From a checkpoint of a small transformer trained on Wikipedia: RMSNorm before each block.
MLP neurons of a small language model. Each row is named by its layer, matrix (up: input weights) and neuron, and shows model dimensions 0-191. Each number is 500 + 25 x the weight over its row's rms, rounded and kept within 0 to 999. Numbers have three digits each.
A block is one neuron, or neurons of one layer that tend to fire together. Before each block is what it responds to, as a language model described it from the Wikipedia text at the highest values.

Responds to: Paragraph breaks after a sentence's final period, usually before a new paragraph or heading such as ==Ecology==; also end periods, list-line breaks and table pipes.
L5.up125:494497535489487550459503501497557512534509483515519459504486515492471504539516509513513455532501502520485533483514476510480502545478535524494512493505481483542523483494497536502456490487513509502496496507501511486517447491491471536534478493549520573499474515472546432502489520504491517488482481494508489534504506497446478486519470542491501512501486496548505528457505473476502491523486463479506530513518533474506527503548472500523520529501487498512476516412486484487511544514455491527499504504474435510473554519504522522522497452542549481502503493525493492501489468510510503500
L5.up517:478504500496469553455512507496524531550502467508560468498479527500493510521517491521504462546513494503501529473502490502498528553468542497492503504473466501519529503496502529503470480486499494519491476517502527494525456495477487509550511479546537521499504514489524434522510499506464489468499466498470474525489490505443489487498470487486517477488485491522514484480482464490502486514468456483485513524531520454499522538548500516531506531513486502524518461447488491501521542501446471528504495504477473492479560509499513551520506439522548482535502504494460478508483449526502499521

Responds to: Fires on that, which, and who opening a clause after a noun, a reporting verb, or a comma (said that, adults who, in which), also on demonstrative that (later that year).
L2.up234:499471513469516477499483484472494491485512473502494462502489477514523532527470533479483530520507498523501516498461492497488527507519567537537534535524508507506505493470518471489489530505484516461545539483504462477459542477517486500501487564517524512500501488492506502499527530492522516486457466503478488504473496506486484509474492511498472507531480488535489475523503496483517500421518525540505532471480527450493518537509489473489482501452495457499496453495482492531508468512463537487487504468466502505527518490526521472521508508467422568478551501516463533484463534509500469487
L2.up259:518500494458496491492517501493529517514444478484537543537489549517539480521482504482519508504507480509486501502498488526495488537481486515505502512488484495517492479507529468538474512480502529505463520495498495519483491517491542461501550537489470511529504479499511458524538500463505569530441503511465452509511520515477520482448497489525495521528534491481482482511517531475544516483528450497473499504484551504538509523530456538464457503520514478477502470497481528539544477499542513482499540498507501523550484546512523498479508459497517516480538497524508472459540467469505479519
L2.up409:522526480505491489483501547504443522455493495501513489480481518506504528473483475491474539499517496520489475513517529531518526535486482531505536540534471481488513469482520481463488480506490529471576498467521482489495502458495513481460465467498503541464497513447458464464547513497526508456533514496489501468533518524488495500514520540488519530522490485464524501495509525529493514527467526532523460494502466481495569512512517479477514553503477514474480496485451472494483544449511492490492515492482515511481499497547555528518501510481510522472545523502495522480518537472481487487
L2.up552:563475482518471526492474524484497532486475494487526490518450548506566469482515531496447540527465503519522515514513543495523504488467508516452466521500482524520485512515477484506471537534504489483534491494501528479497491485512474441499498493519485486517494494475505496551457566507485488497504499501522478498533542479473516509548527486507515536532533494484519488538482515522504497505482470518509518467454496533494486508456493493515531548494469501474540476485543508475540536478489484524484485504525506537498460527531545523477488485492473524507500518533474503459505517524463496533

Responds to: Middle subword pieces that continue a word already begun, strongest on "om" in "becomes/becoming", also ar-r-ested, A-r-temisia, al-le-ged.
L2.up153:482503500489500479485476504537511502499476486513463487454512468553508477500476510516487501519504479508495506496465484503521499484503471490488503523537480545455514538514526452504491532485521455522519509519470515501530515537476474487497496477512488467493476534486460478531523538481481515494497491503488519513483456473519520487495492578456483516512495462520529504509484457489440516481529464524485487507478498544481490484459508465509541516524484489483489486488528514475473423474527437490528515516495476521448510487494437521524514507524518474523485499565516518516507488511478452518
L2.up317:511497505497493520476449490539523506539511520486495498454515462460504482474527525477497477522466516497469501528505483494506564472536491518512468553501477517539500496503506483520449509505494513479475465482513555465504507481512511490517455490500526501519485493510479481490453489539474509484496489481500478476558501485445515464506503522500497501508465511509511490487465453520485494451542494523469505512478472525482489512554534487480506542488469486494539514524526499470475542500518487493531524476475458511503497448514499530548527500479468520448511443507487508482508539504471441500
L2.up453:505486524527420479525522497484466475532548509521557498518516495510529522473491480495463493530496507521534452473518482520509511472518472522487512548534508510504525542535495505511483510516497511476482466488475516493526477507534470505514482488476490502488493503505509525500517513481482553506513486540525525562570495537508475467474538507496536520508483490486491517529453527517491522475493528518487491498491520453440505519484479511479509529507506513492490486511443499483496464433508540542506433521519532491496510510519497492510478515489512509462523471467499521441501508507525505520
L2.up458:564512487476557508508479507517495532565491520484532473559551487440506468471552465505543505511499496462539509466476455491523515475506443498531493499508486524490502468532478528482436495481496482468476482500481507523530515493517523518518490492506497534539519487502485506496490472487483504505509454521550492499521447503512521540493507515510529512525478480527487524516516525521479490490515512490549499489491493486494520504526495513447478523528513509513517539479507512471505494507494468549523476516502507506458480525526543559521509499494473511495545518499469511475488478525520479530

Responds to: Fires on the first word-piece of a verb right after its subject or adverb in narratives and plot summaries, such as le(aves), rem(ained), re(aches), and "that" after verbs.
L7.up46:524442482521519503498500518523461497492547471521518514489483481500492521515493490524488536478505552488517485550504503512495554461520530521491496504501511524536490575511487525487519497555486475493532516520505504529441487492478492478503528513511511510508504493473490514546492453497485497513503513451491515510523485507537541511489566497447543498534524509496511475463528463461478475479500487494488520480503451547456498499526488491512525523531528521470497537502435474502514503507511486530521502487468500514479520538524530492477439471497501535511497458505485470518491466489487532519
L7.up58:514492489516487481523486530481510490508484515506533476538514454457529521523504500454534481462486463463526493509505543502497544534477546558504523504465482481484459548473477483507488523482510517499472471488487458513521504479516496515503503496487503538509478508480495479473480512544460511533519479468478501493531530481516487514467529518492470530478548465485509465515517527492455462519482477529538506524503491508506495486531501483487497486476559500475495512494442523519473465464543487523511521527495491531506511517519537495469514475521498505531570498506477435497452484472464495502
L7.up194:514483484484530499502513524501555465497539470472477543467514503443533516534504500544466524517485496473520484515499504491469520524502492490487538521482538523510480555495519481500494488445519499478495479523499465486481484562534487497501461521469536509492504504462482549512479483478504475524510445464474516435541474539506474500508494503453515500517522513516524532517511516484460467494511499501543484512460491469509530529495478498531466505452492466475493501452499516496517488517507495524549501492496492502478511514528524535497548463489518521495525451508482501513550506488454521513
L7.up431:509472447551458504539501528504507497492544499521520565522482495542525510535490490534496523459472529542463518539506493464470486475491538487478474480468490503527487500531500484488519445515502475500507541450482497529473471461488550470516517464571499521504510524518532504525492480498485496493492463511507504494504490503481514505503533509508503571503534491478520529515549460470472485530505521505504460488487484476475532528526488501550522535507486509468490514509475498486516515455498498494494506526498475533467516513499521479496446501479517490498521466488489505450529519491513498457
L7.up445:463481493470511526493427479489465462557510488482521529545528520471521471534466476532516472517479475522499506493503547498480545523491505534496444522485523518523505485520522490547480516478488524505478479535494500481528552510471477504491534490540500543499436497518459525493505524510524559489537475522486495495533484486494512518530496512500487482510483511525474483513477522511519525487479474554489477531505498510533450545516512508500434500486492501471516475511479499498527496493508485512452483458502497556485512490514459479496500533477533544501533504492535519497497491505500476525
L7.up545:509504519498488479507512512482496505498520509524508530540508471494502522528439485482495538492519505501551510564474457472489539534494549523485497508527535497511471504498507509477519494504477489484491454461516527486513492503493488502509525483528537496533508476432502492488526509487492515517513513535518433500537469456510530565450495482502548499458526489502522473514532519502499526524496528458510454459522447493471508542495503503526514506494503536501496466499496486498542461515521517514527520522500505533532492500517525502465476452520496513500537512465530520485526456555482492480
L7.up717:500480494522513499492501567535483535468554530527491479494507499509509507500474489490523511488520518510515509507516468489524558466501504499485540498458452516538475514516506494479502448520494533449460507518462488512489502487496509549536481520480519504518471518457512505507549498532487497488480498523534493485502505527473502494533484487494519498461508464568491514484529519457500506501494484557529493526507480522458472480570542490559536484492496536487509472491515519516506523512501541505502479537515516479488505538495511526551465480523500495488553477514525495514520517549524539517
L7.up736:531506520499529496505527471494498480489512477522493492490489526511470500499486485488493530496490531489530468577485515504522480475493458488515510523477498477516501508502488594514499532538468507480490512494505471516472517495464529490528477497491507488528494505456502524533500478502528541496508470516514536454524530516457512524454488482551548519473528529530534496503533467480493526517499511500501483499478464496489496495498494533496508556542480542523498581468467444500520481494486516503502489529493473441515520513481545492464478469486535526503541511499521495461489479530495530503

Responds to: The final period (sometimes ". or ).) closing a full sentence in Wikipedia prose, usually just before a new sentence or paragraph break, e.g. Bigeast. The.
L7.up8:495516506548475501473475463487465532495521483487522501552521519511528577510470485513497522491527539489505502511485511504485529505499510526499491470478495461520467523523541522476497509543486519478455528507468497479491569451514476489470501548510499521524548524508455511547485523488515488529488522486465517491537533465489549513513500487519485480503518515501485510466509534454472512525488502541552527526490551460476531500497516489541516516512494472531495513485490512471474539480526499459482508534497473480514461473518483522473482518488519481498501495504459456477494478528510468476
L7.up163:528495502491527507483510522534450489488486496486490538516489451494497525478472522501499506509479485567476524488516502487500521508505509492526516518497526518500480496516524479490464474467507509480532480487521522485519520456518550473471478533463492537518462506473498542516499498476475476496491484538494500487485469498499518486474477547482539501488480525481467539499511539482513500517468502535550462473546548515497480486510477494495476511527495556515494509473487504535543491505511489535516512524529508483501518464551550547540518536553496439539513504534495415494504507489512486496
L7.up178:469515486520512492498474531526463492520521500539517526480514504507479514527476507533481502490496495520511507468490512500523505514505472458477508506479502482495474523483516515550473484447478512498511459495530521521528472436486476521511526514500526536552469501475514425557492531511457507507551482521486484515520486500440496498527455519521476513521476501545474504463490483527445446512504485528534485494490513436494514509534517492511449515479476500526467494492514493495528509527488483487560502511473472466481533518473508491477458471530522501518457472493471481505517469492478506481
L7.up216:519470504468512496484477483480507485520482473515535479523450492457525533505461504508485527487500514492520534506490493498530494519500492484482487495509467504476462477499538484488477467463505458474530539516542517475494498454471513541496507491481514432481462493480505505510516505494485502481510490535511518496556500511501537513514480518557480539492493526509480502497531500516478532476425497498519526495554485451545487548579508479460528513491491529513485484477518485430533518495493525510478513485470519512488465522520502490570523542514483480508516476465485497503492481493517498502
L7.up220:533462487487488497481470464526454478537515483509491520557464475500511490457524525531489491499508481522529476502516506525484483520468507485513505498510503461487490494519480503549537524448523488494488472530490539472518506430503518485523478476532490462556496478427482494510502490466515509487457494540494492497479506519484502462514567526526510504553486473523465515486465502465494516510475473504564506486501505475495510443514531477518498512461480528506465533520494479502488496516509503512523513488533538460507565489492499524491525482520468489493527455527476484522504490492492498485
L7.up381:553530491545538479490493510502491550497493490506511473527536490510526492516484528478510510519513525512510522496494478523472458470481554508526480444461513509516506475464533496499513513451465481460511481498486493463500501474517525541523483475497476499505486503534513471505524512514445502474479468545458438490453491522491501551450482489512531510486526534526470492523488479510538504514496481454522463519523542487529505502503491511524480517464518534489481516476519482483516467503527529520528533526517459500525514462529488523471487448513523490481535490485539494496493530496538501452
L7.up538:507463532512511475504471532467501490509502473528534479549491525480470504527482509508423496509476511537499511454521479557510485503483498557543499528510503499534484511504534486487501497485493485503484463477520508474480554461530491539491463491503527500525466501487508478511508540472501499495516462550456506524525534456495548528530473498517509495502504503478504498472537530566540501535495491476512497518490481481491508519526520519517480491461472546517502509534534531476528541545496530469499516480516484512449506500502530475511472509497521450513511496519489485446512512515483474537
L7.up553:511521527510486520451520545529489502485496480484475504505472485519480508509467504517526514488487505530524503521452546505517566525499531534481467464449502505516451481467478508528479468510523477489475473493488511452521483497437491500505472543535543464508466497469484514504481501481484515501502486500506524494501504508494494520449479449493538489490451484492443522484567508447509509498517454514492445478492476523453484494505495500471433498516510516484485479504533491498529532525552492517500515535511513480528509521543495461531473531519469485502513498520514485485505496504521491495

Responds to: Adverbs placed between a subject or auxiliary and the main verb, such as "can also", "originally scheduled", "was later", mostly the -ly suffix piece.
L5.up217:486516437541478504526544505503487495495518480496484531522501509486490482462462481517503491455498543523529478528511503461517565516536522498492493505466471471543469512513528507498480492515476462509532460483519528491536502469520523533541511457478533510510473536524487480494499526505487500489508497509509497504501478518550512501482528522509532535455528480488493510537543478497524532495524492485490488481553499485452515493520543510480535493469495515553484498489459453456527479508470499533524504490496556550503519525485566470518450485509514488484518506478466474494518499509513522510
L5.up681:515464469536507529497518519506490482509503463499504456514520536453522524501454534523488494455526499485490481445511499501475529502527528495475516507513506482501470535480486465469505513486537428509529498501533486529545467485552501500508511496537536551501524489520547466481465518536511491508438495521540518475504505520524485504461519460510481453521524526509485499483520485525462538505500482523469491487522480465529543474522487510471532528517549494523483512477478549507473514489469492484485477500497496521446531464515539492481497511507484475519505463490500484487537497501523532518

Responds to: The first digit after a thousands comma in table vote counts (1,087,550; 2,627), year digits (1778), and mid-word fragments or abbreviation periods (U.S.).
L5.up157:491509526547536522479478492522497524480524517533517510498488454469476516456492485522506521505527499512514540527504518525480513491507484504494490500515483529489518495459517452485494464447525491489492466488482471480509520520547516485526502506533492476511515485504519480442486498526487500477512474471522491520458538505503529507512493519577492498550507575503474489483472491464514452533509513536529500542450475487495533503456497496503535516460479544492469495523492516487521491506523493475519509461471462503482480513509497504489556496486503550436531466497490536503453472516497474508
L5.up261:466496476516506442527464499522504502492496518486507518446460510475517493493526489496470483482489540485573514502506523487523495508473482515499508547487500506501511507499544498464511496475523477485464482508482511445519445511482503515507513477558516521547539527474504506463471523528507440504500516516514469459482547468480469525515517480482500495514527533489496529534462528489474489477478495485502528521473493520511490481458510495457545511475514513516503510514537489495480510527481480518473503411469543488466458503517507526535504517486527482495498474537458471495518504513517455516

Responds to: Inflectional endings that complete a verb (served, dies, occurs, participated) and prepositions tying a noun or verb to its object (aspects of, comes from, in response to), mostly right before "the".
L7.up90:501472498521499520504491479465493497523522498469517481481497495502481449519466486514512472496521487494491498529533464490497500510504476528506526459496487488479519466490512467528499530451483512504497464509535540506518496483516474495501523460491517559497473462470546506517487505548523510550561498481467510532498514523491515504453487497463533527462512484525472475539532507433538519499495482461513475499450488487541535482488502537514481525496491513486504540492531460521462493515475520462530512494469445541482458500478500540476505487481515541522525445467535487527513510473497497492
L7.up93:470534499529541490487485489450527502503465523504513496507497482522477536499466501492472475497505509445536501516539446501479530489488499495490506485500514479525469501523533523508501482518490469460477477482503529531487465515504474552490486473475487477491471493532504535511532492549539445521482536484544503489501525459478489508492472467459511495568453567486525510516501458501520492496537506489548504498524520535517480518493495537472518530481463500464552507503497523485536509494478493488503498488498479512507472502498492527565447504479521495494539472529499500496554516510469526494
L7.up113:496501458532491525504469499468489510507490479506509481519508512503470469513477431504516497467505457491509497498484502470502498503497515503492440515481536513515480485497492476502527530471504497518471461446487471498539529480509539469507479445485503518500483509499505501550523542522477503524500458520503504512547461502511503549520508478466499485513484497530524477495488527467524469520481519506469504487516427496483459462516516525527490486461546533493473492527467488471499462507541453465541547470471467472486480533481473473507477485510554515501536449498511476478515507469506494467
L7.up187:536510493503514488501496525500496512510540572485528488511522506518477526531497476512463502538478498455478520498461465550441503545484549491477503492514532504522486490499480463477509508467480534450485524442516491488509516560480474512540502518463508493480557437439496451550502498491436513509497489519526522487458518472550500489480490504510510517524513483518510502476509536481495487512508452503462500469494492529483512503532498547480508491504532483517485491503459490475483526489499501482518497492499452516471529498485494466498488482479520513477535491498508457514500514493461517487
L7.up218:492499504515502483504479516526508443523543488423511518512526506520491503508458512516463484525529506494486527558465506447467524499478534498503464518504497529534468510542498538463502457505526504478497458483520515467544521498484527493514503511568492463492475510476489475555505474519476540473503525470469501489486492509461490510474498494465527474533504505463527482472486503491495515522495504453481482460462453485471514549506497507523501496494484528480478519506478471527527500536542506508528498478492492509494480485505546502487528491527467530523525507506497499474467523545483509564
L7.up351:490501484487459492519465487484483490478511505477494510509512464466469505553474526466497507512468499480518505538490503500478488469472505496458465521461517494481511485490443511494470518487497530477483521490492510484543482504528526555506491493528480475507553474514511493491506503516478497496511505532456476517481503501540461514429529515498525520565474513506481487503465531507536474557510514449546504447548488519494504540523493543520510541530499533477492485457510475461527533515542462516483475529485462480510465493487529521500522534475529490514495479504488483485493488542489463482
L7.up735:465446501466501502513523497473520524524492543502557505497514485503490470518515496463492445509478502500486452491488443508486507475495513506521533527450489500443523503494498477538507487460498521491498491485455480478481476486511484517518463489500531546494502503457556515504490546511490515508499495502525491490478511434488499512486515527494511548517531519514494515546491510513519490526517491473518517538459511471488561511513549528476520526519518475525535521503521453488483522516485521492460504522443461485549503511499494508520536501515475511540545498478502474502494443501530465475
L7.up740:515505502527521494514511457487477500490537521437520514518522526481458489493477533530483488468477521510539456520472462452497548484474489497530533501486493505503516483555534456500488497520528510501526446462507503504507447484467476479512493486463500519521550518469521470466492468466492467493493516515472526516473502513505499508459505484479510471444523517496529512489526501479488541518550510503475487499484511502508501500532456515550500528517567540513481515501555506500508517529551514498464470529512494476495456522488503482505480489503512499453533467489496502498506469541539499514

Responds to: Mainly the first digit after a thousands comma in vote counts and population figures (3,577; 463,427); more weakly, mid-word fragments like acc-ount, kn-ow.
L7.up31:482510463524493514520503501503518486493471504527486490488521478451510499465461454490504478500458497476498480536499479533512517445453531505481521533537503482496490481466508517484459508459518513498529466511471521486520448503558521501546494458469543554508514522532477534493553484508470522512486474466508497517517467522447524509514527477460466469529479507478457481510485535507513536465500537470501480485477516514537468536481519530489528523496479503504514467465507471514522506501516502454544506486473485456481507496510485500495469468505485518529512505531527477539497464539485512499
L7.up44:491476524478536560474500494545536514505523480471497510475492478522468458518533528500508506490511527453462505511511515580491499507509492476511515518502498494483489512523466534455536516494481482460490486531516495487450507533547508507498516487533475514513500547495490484488458456513493510485549564503465504492533506497525490458501524526502475541516523502495485477504486524470450500508495495481500511515530498494464526488481519495483526546501449461490491511536508469513502506548510485545489442511496528526493529480480509521535500507487466514471508474473495493484462458527536446507
L7.up161:468506492528505525485464524494542549509507534509538586474523474495493524515521529465464483502505467455507486519520508495500487502490554540528518471519523502484473490438492561514490490480508516528485487465473515513497467461475497536490497485457522539494505492473510462504521523489472536513500520472472459489504477471514518517521483537487468526464468538522499489500509507497523554516486501526528494496529512507508477504497514519504503523514515511483509533507468502514513489517560523470560495467487532540479531447470524496519533496498501464458508515537454493480495509496515521499
L7.up269:530465488492510520490454489488530472531524503519462507533477517482510525534479510522537478490494455500509478526471487491504500487451469531469490459518524477500481493510485479531477465511484506462466497502482555504463501511523520512506465499480525497520516481530469520491484555490511542514532526522502486494484481488500489460491500477526531493582512511504478513539534458530486484504483513472495465470483496554511570495491511479463539493470485517491476492459488541520526534481495526448527541540478532491504523531480517529512491498474495531488462439495474500524493473496512502499
L7.up330:522536486515494497572508504552473514492506526474542495458540479505487476529493507490521496522515492439501530479489513505507477511524516495496446472494475480543490500520534554508495513496512485467480512510514495540544515493476488504497490504518514521508551513505497450486520484470525496499482498542474550507542468538493464499508534534502559479527524501537497486511505521486475462486505509520521545516520447496453493470528516514465514537452521488504479504494515532450533493526481504518545517472540529450491539515479460491527488475491513525502488457512476500505483493517504490493
L7.up434:480459486488518473549501528466507451543516513506495474497547523563479509463545563467489545500507552494457500499477485559527491490482541510501484476546481517509498513491499488499470492498526468524502452532477469482504508492503506510488522494459581509480464467520487481469499497517474528510464459487517517496488505506509484507460507505507509505490503487525485454517477477475491487527474487512503526519517503487500495500523494508535463509485508532486503517554517481465474474537523506491482440480468539516493520505513479473510514517547474538518529459509519542495497494487498493535
L7.up549:518510507478566532509518510468491486471504532501498534497489475463505510491519483503514530471530489476493529541469464492509487471449508516470493459481555449511487511435450478496514447503512486471492468501504497473507469507490519486514468483535536490505478485443513503499469479492490525499473459459502545534490494479489488462515508487475507493508481542508481522505493513528464476488497532535518522468488446507501526467452500456514514508490489509520514472507507476512545478559498482502546525499504539488475530466473481476563502515483473480485493474470458502494479491492497476484
L7.up667:481498512492526507513491537533467506492505482537485527487521506525493513522470506492524497459512509535482468505497491502506493492508534483498507549524557531463487486508505533494472511556511496487495487517518494505542453521508461487473447481509485484533479520461491486495497462498504515471468496467485468509464513482456531527435487499480491480483521497483508495536472524485474487559503497519515542498502460506510509516552474522466524528455510529486472541544503528457513532522465493546500483521460540508475551512488485490517476471503456520442514477498512527453500482536476512494

Responds to: Final suffix piece closing a split verb, mostly -ed past participles and also -ing, -ate, -ied, as in deliver-ed, he-ld, appl-ied.
L5.up484:490467476522541525529502505457485492518514491496507521504537479531516556491490485515488506505490496506525525485449476495514534469504553491461507508504556532553446546486476534466505462458471472498504463531503486521526501493479503461512490464527539493491454487503512482538464503512497481513527500503496538451507495466517483505458504517516515519474524519483504464490456513500515477479488499503523487498510472488469477516505469504515553513512489535508490531501485464470489498476504498541509505523538536519439519524497568502493512470532529495514543511529544496506448491477504480532
L5.up684:509523492545493518471509492515486513501518516478497516505547495520494538483481486513462533459484496516479522508500472471457536500491545524483492526470507477542458536488521502496497460477491499488449452469559465490505513458462508500505531494525498489490483472476491479515498499480488505464551513473506496504525481513524499510461535498501510469485512508487475486487494524458474509500480513455481469444519474515441503512503472539468516491503538599515519500493487466521503497519466501477506469483536499552506491485500521471469498491527530528478529500462562491486504469539493501513

Responds to: Sentence-final periods (also ". and ).) closing long clauses in Wikipedia prose, and the == opening a new section heading after a paragraph break, as in ==Cast==.
L2.up0:503462480487500491442494537471499509499507466551506485507445520485560487518466530481496488510509493518507512468530469487484515522464517505520493540457488499513472507445526524431488489480491481515504505498545496497479459442482522484510481493514514543521504481515555469482543507485503504474512474454486452486536504500442495468491483527480516502524517472527485507481497446531517512506474487503497514484497516490501506510533516532499508511472489497506493479455477487492520510522527505551479497542506473470474447485530502467516508510526538509558502509505460507509517491446487461473
L2.up187:517482491536481482461511452487489535555508512501547495565505513492486480509493499509461539472538448537469502434508483477492524539509504501517521489443496490553507520522497478490472513539470472497519481446477521475501512478508505487497480507469483525496496455497552489525561500502521505483498468505499531533522489553494467471500525493504497495567467501477484519538456489506500509517518483479519513496535495496491480524549494468536492462529477478535512499500482474508468535497487490524507485516516523516465492443525521534489514484524494505505493466527464497521477487500496498521
L2.up438:467505443510503478514510512519496518475504477534470487493461505498465513478457491506469536484480508506501518520519504536493489457497481479539502509497504499542465539510508516504531450457540518451567493483524457470522534487508480474512504504483504453471469504518512519441485493468501523460497489509484460490477539508500532508504546501498501459497508465480500506515489503516518550517511493556505479467516467473480518505464511490476524520476521538491558548535525488464457520491464518468479526481455490540476471472493504513532492491510540512521501520512497528492497492479495459519
L2.up699:518555512513473482509486484453467494567497486522521507492480525493506489426487511479471524478520529533527501491503496496505469479488504493525470512491463489487518523507478511501527481480530430450514490557487521481483510485501496535506492475484549498486480498492553483502478496514509504460526510485490509496519542522500496480493508492493518505471442509543448476536442514506506548504511499532523503474495474490494491500483544503499441481472459529485552546519525474487509517483473501528512486516498491465498519460485512521506481530498531466464467520503466542540498463498527499488

Responds to: Fires mostly on "at" (also "from") opening a place or time phrase after a verb or noun, e.g. located at, built from, at his home.
L2.up53:471474496479557512468513522526487468501493535440504502517510533507509484512498528486518517479515493523480497532490495503495452477535503487509491500532530533502506444521515543560484493482498558494524525525471492499484509548548541509515520461498508450476493491484492490512486502459491467521504506492468511527498485525490501515494489485491533548500492529517534512495540535508527474478509498521503452483505521499524494519495473538507463527478494493503465490495479538479461484488496530497534527480543515491548489522506531427483520463457488478520460477505541529568514511465495504520
L2.up83:542448470492523505516487490519496492544487484492511530468515533497520522472456451483499526505512490515483512506455455487523520514495476496485551441507501553473457536489510488526519479485467496506523513475493469458524464542529488474499501486539491453548499480515486477479503489520506472554487526486546507504535489499514473534461490479530470506507529515507466490490552460518544474511498481478454512481541493508501506500482516505466475517494527499499525461511472493465486521552468514492500481446528499522501510536546512487550493471507507481507502520482505507519498505485479447504
L2.up326:451508514504528512524492490503579480507517535511533505542513510510500519511473540501479482508536499590496509524471483487475496503453518504533514441520528509564547501531509490532476489532485523496543490508501508505529480485499476523509501495499535480486433484509502493517516513512526469519535501526517538489500532521479434461524512525491468499526488536528483514522555485510506458464497532526519505496532520447492508539510477468490480514514503507519490458514514496521518518514486517477511495518539497522461502526520514520524533487502499446466489486473507498521521500470497497513
L2.up633:527514544487507509520501469529497461516514473520523495536517542535520449479464512502490499531508525526503521499492519483510485495533548516445510454523545491501499488502495492535488486521479465511473453545507497531525536520525486475546497539506525469494493467501483523506519507535503509540531550486503471550530456512504500551467512507514497511538516493528475447514544513512474480485521490485460495491524500504498446523515504486519474511468553534505528463504490492486460518524521468497515524517545475512501490518512481512504449474525524460482531510527528491524498512462490466473